Part of a small language model's weights: rotary positions.
MLP neurons of a small language model. Each row is named by its layer, matrix (up: input weights; down: output weights) and neuron, and shows model dimensions 0-159. Each number is 128 + 32 x the weight over its row's rms, rounded and kept within 0 to 255. Numbers have three digits each.
After each neuron's rows is what it responds to, as a language model described it from the Wikipedia text at the highest values.

L4.up556:092126089131144154125177145125097160108115178127177122121150141133094086159106134107126152150151182121108138123104090120100163117120147151179081128108129113122122163123113187151114140123124129141124096115089132076118240132109122087099131110156148129123070061151165159132112096138106097150171063106147120105154156082173147053112114103071100141128161110139204125110148112103110141116088117074089120143142216125177094217139165208161132115140069107119177108088132196148110122136160077
L4.down556:145082170118134123104124166203143096125074115110083078155114135087167188139172164156081138050167087086146149136122148128078125122116103117183132108095158120110102081177130064128203085115172137104166146127137150119125103125116145197099147055154095147135146079156174179092103186098133097143142142123112090054133101108144109073157143154150119130139090103148149153166103081128171161086143165187141178067112089120081153154133150088142151132102120144149157174120139131112117151087124145
Responds to: Mid-word continuation pieces. Subword pieces that continue or complete a word, especially ordinal suffixes after digits (4th, 61st) and pieces like ound, ich, l in Found, which, Republican.

L5.up64:114103175118164133133178113072152115093142131155121126171147139070117186120121123154130127129114152115157124154122099058132120119182137057118142121116136165160185160126114119133139123089140162086116169149163154144068124105217116099158102144124154108122136091164142182160106144148135136123138056127190125111090120183098091124157157140114101147098131116117087103175074165113098174115127138137053136089101143056142101178114190118176078138219094187165148105140108087103133192087138147
L5.down64:181136120143175091103189137179084084170157207172132136108093136153130120120131166092109123128203141089146137137140087161088157107071143136161125171099077106117129167082093168126125146085132070110113046152119154161089094156108134059144131111124157108114142120045154153124097095100133172086060119111134128086136088082130103115144140088142140128084150159151103151181164089122120094121120105145108132183144114123146061157128176109165130156193129120112112152147122092183192161156129163
Responds to: Line break after heading. Line breaks right after a wiki section heading like ==History== or ==Honours==, plus occasional "as", "is" or a comma leading into a description.

L4.up314:100115135165148148115169103152165112125146151168138114165097162129123191160247187095108145111145172121169100124112137117074069128209159141081109142090149135172112096118143084096126074173107115116130153141141106112049122080069128116135131126141110102123124149135123137137109133125161132149120223187119135166158107101105103114152143148108106144088101122149105131108110159165135083099149080110109133149074085044104048119107099145115205102137074123149194133127125111115108153120139157
L4.down314:142125071037116160095119110127150061153179118102160125174154124157155097141124165092176140036163126109103125141078097140170173133180124149173129147166137123082128101146158159095156148093162132143098140141117094141183099157139106119122120125088113171155182083124136113130098116057162061086141098154146133116154109139088103115153094181109171135164029136160101122109184135142150108093141127101150087135152112145149039108144121109135152157089068157174114102132118134120170157180129096
Responds to: Heading breaks, "as", word fragments. Mainly newlines right after wiki section headings or title lines (==Background==), plus " as" (known as) and mid-word pieces like oc in located, id in sliding.

L2.up117:131123116073164079121135137104178085124144094135140145145082136162108110171120152090127145049134157166107104171072134120136141097135166105186138171164144147068110138071123072132151179134144132119132115081083167118105123111118147089134138164171176170073154157117106193055095131087164121174204136161160162131115137061110099100171165136134062175075160129116089194135069192136159140052121116138075128103112133147115125138114148146088156137121142111089173144090124138133133120153103137
L2.down117:092078156171139134150178120158143153109094133095110134067165107056167091134136148116050105166140149112186088098170087172140166099149111166115110087107109147179193204132142090133100104118129159118106169182125094080142145136116152150126118097118077160137094131136154119166141144169104164147143124119150112080089096155134163134054125140142131156177102111190144090187174116086083117102042103121181151054128108191135159109133059134144100116104123125152100108158135148128117143096122121
Responds to: Wiki markup structure. Structural markup in wiki text: pipe separators in table header rows (Title |, Pld |), == heading markers and line breaks after them; also "ed" word endings (United, Reed).

L5.up202:115120127109121096129120030122137168089195172164104120137102171176133152112150142086151055140099103108189104126127113156074108142123174118146125132118131115133173116084098146131089063137118111162130131133151153109130112132105138130059137142133109075158221101183115104111143219157102147123145092161093123154132200148170166065169086182115106107150152130154134122114149132185133133130151137149100147046094129103150124190151124115105174122156100196098133098101057131118167130121111132
L5.down202:171145108176143141078168146141164114137105121131109104123150190040104101131102096199117177083172153156092187169126141109150137135057161140095134085149164173136131149113145173148139132084124158101165148077176121100147095086163120133093114131033126097130119129101203115146107137072159131132115148119163111101038087125127106118154114154141137127155097217156159150125101148116160096128114097125073119157155096127099068178135120096137123119095102138185122145076130100083155146165157147
Responds to: Mid-word fragments, markup symbols. Short mid-word pieces such as uc, if, is, it (S-uc-ceeded, spec-if-ically, un-it-s), mostly in infobox fields, plus symbols in coordinates and formulas.

L2.up624:123085145039113101133160086172089114157169143120148084164098168166129170106169150143146106068134144099123126155105155074174092125171137193186092091101158085092099198128177195114163096153115163141150132107114109177142084140121099158151131163122142075067143118130071139115146145125116099109143117141144073141024157110090172067110128159128127142126150141103152084142178144086096095123145188097119131118139088183102139108085119161141152081153115136102101145184148162107119152130127145
L2.down624:083038103119139119149081136120105152078160102141114210044066115061118122126154095135095146130133182134153154100105099141165163145133100098161086134134207098153166096107149163130148145137104120187113177105115188160142158150099078098145119118106107103122126108081122140135129155129184124110163088083098121164138095118133152146159146093209134162131130162183176127131120130084132132087135120084172113068160157174070105077153130118106163154121157157118139116171153138109121170056092123
Responds to: Early word-piece continuation. Second word piece of a capitalized proper noun split after its first letter, such as O-bama, A-ustralia, A-berdeen, plus "Un" in University.

L5.up259:087098047111132131109147122181101085138114135079153148115174120098127175155142100175097125107119145133116084117130065154045107091115153157199130123166167138116117104188143120149137150088106120143119163159136090140135148123192131142110107085090142163173083105116178152100149118086118105174153159100162106082196096085114111153153151104055161109152074094092089135129148194106094117044102135121172142170096096088123123100116166157137155140092110135119093135099162192132076145111176151
L5.down259:168067083132124081132158151164192149139108140083087051080119111113110185094110103110100117167143092122080158139121100166150148164128125105180142134098139125112118151164194109156136146117177147144113162045123141140085092162126109155152146092173105135082096118197125140052130135056134164170139087132141089130138153072174177081138175124122102096163123154116175166179090107129123130143090132164147129116179108168100167073161134135114145107122111167087086153098105138123112155197099099
Responds to: Ordinals and year digits. Fires on word pieces that complete ordinals or begin numbers: the st/nd/th after a digit (1st, 2nd), the leading 1 of years and dates; also scattered word-internal pieces like Scre-en.

L4.up265:127080126132172180054087070074161162114138148159146088104147090148105138111091157142117098083099112130144166134182082100116085159142176096153145162123088099168203105115157049130155130185124156104111137137087130136096110140101115181136118171084066135182115167173147085118116118122161202135102074113084111104167179092115159152172084110112131108092168163122114109168127180173136099188140099086123147104113141126172133117114162132098104090142106131188172119073150116105129081136137113
L4.down265:133142149156140098131106144203089153118142075126154088099168147142102107133108118075153191141103162136203113133070180134089115149156152201128130113108162147105104114161160118095106106172037072093160132095165140083166173081121081084132129126105128161173100069101067121121131167166097106125166166155127144131088092174149130117100127132152087114105044153111130110109119138121065147154138070096109136126139137129107121138175100103156145093173169124103091174176161153168119144148196144
Responds to: Mid-word completion pieces. Middle pieces of split words, strongest on "ut" in "minutes" after a number (Running time: 93 minutes); also C/R starting names (Cali, Reus).

L2.up566:143190157138190097128101129135114067183150125148099126145175182076099133132155110105166106103130119156063145143122081130126162122146134174190110122108138104181107096235139117102200108147158121110067105156084141192092153139150125088117091096052148107104180103135127157154105161097047095109144139118148060109130127126159116109161143120073144120123118135165102121146146082118176089082078164141101141084087134150175125103130159181171138126122133139165184100116113143136150146154126083
L2.down566:122115079127082156147100137139087099107156124123133142139107161117105103119106152142079134127161114132062124133081092161091120185163204042141166062141172179130105112127178093177166174087161107127135149031099093117112120108097083130143148141133136109098151205163087099134092149122137119157091112080132121118153144131144102159128111122143124187138168133189141138092136177102123133185132044166098113177125074192118116152068174144104113136141139156120161160153125107134087126191142109
Responds to: Early word-piece continuations. The second short piece of a word split into fragments, usually after an opening d, D or W (d-is-play, d-es-ign, W-ak-e), plus th in ordinals (46th, 38th) and t in Night.

L5.up43:132120152089106098062135096110127099114170145140136142143094165057129122142095110130126116162147183112118096151139092106172152154133127131182166144147135130162105032094134128092150142190134097098154122097094118141192147103157051112126076174069173096106150070126112127098121139144132070117120090135102166120077159131170119056133207073098136112134097079171136107071150148099073119157160121114148140124133087145092163104138135157140093151162140158151149148105106223148125174153095082
L5.down43:119112135190184101170135103093140141091136115075164120126179173176158083101190181148108094159118126040094127128129105097126143137167111151114118112176108162107088125105072097129114133116148152138059172135109112126143158153170107144090115193170090178143124103132102164179126099081131075097102117185096157153125118074119127142104117167075125165088107084100062143154151069157163094163184168138088127129134137163135087117092160083109158138137154159124125211119152164148067124128121131
Responds to: Mid-word split fragments. Short word-piece fragments inside words tokenized into unusually small pieces, strongest on "ov" in N-ov-ember, also " f" in "the f-irst", s-p-ecial, S-ov-iet.

L4.up432:168159129113129128084171086105121151124160088080117092147093173050097114136150081169161145153118130139140132103160142141185122111088118080089105169158134177107123116134190176125103097122104199061155139077127150175153151115153092151082102099099129125107136068114139097090161142181146138152102105136144153114120106154120122138220157120093167112172187155126074145057187127119066096093087158163103103147174131136137136067175089106082096130138086142114154100120101126129132133100189096
L4.down432:135111145099140098161133131126063121112102169173083139137158098071119123139121109158157118070070163102149152150138138083154126107054112161134161098134150096195112141091101061108179162088141100176147160132170076106089115124142124182159099105061128144108125106149090087163107108152161161150128157057182129141075147115146138117148137096116207105150085095083149146136139131118198118175173149131170151091114109134076128103140136100177191156089162147069170114131124167121110161068144154
Responds to: Split-word second piece. The piece right after a lone capital or letter in words cut into fragments, chiefly O+n opening dated sentences, also S+an, T+oronto, and sentence-opening In.

L2.up519:152082139097184135147131157131161102104125112147159126189136106126188108122115075159168099138129078122138146106145069126144062087133137126146178089108106168120118170152109098171133119116098151144149164152086101138088105098160170094132106128125093147124101126078164122169156074131125185136101077153143121125131154103116199098110111122118101163065132146076137172181092141216089146102174162140146147088117137118059071173104149094208121068110159158070148070132151114102159068116110138
L2.down519:143126188171135110093125102154165129050142132088162136109201177140119083130096143070099130109156159119094073114167097068120120163112115127185083154133141089092141135118121110072147170087158135180121146114174145115149185127115050124094071101147151128181137137149173181125118141098113100196080095141098170120116110169143131114142146128102193107155163158116087125087112123104068144157158100143063168103106151073184161117111151126178129115135135168164135097080129123142165087168082130
Responds to: Mid-word continuation pieces. Second subword pieces inside split words, strongest for ut in minutes (running times, intervals), also Dep-ut-y, ven-ue, n-am-ed.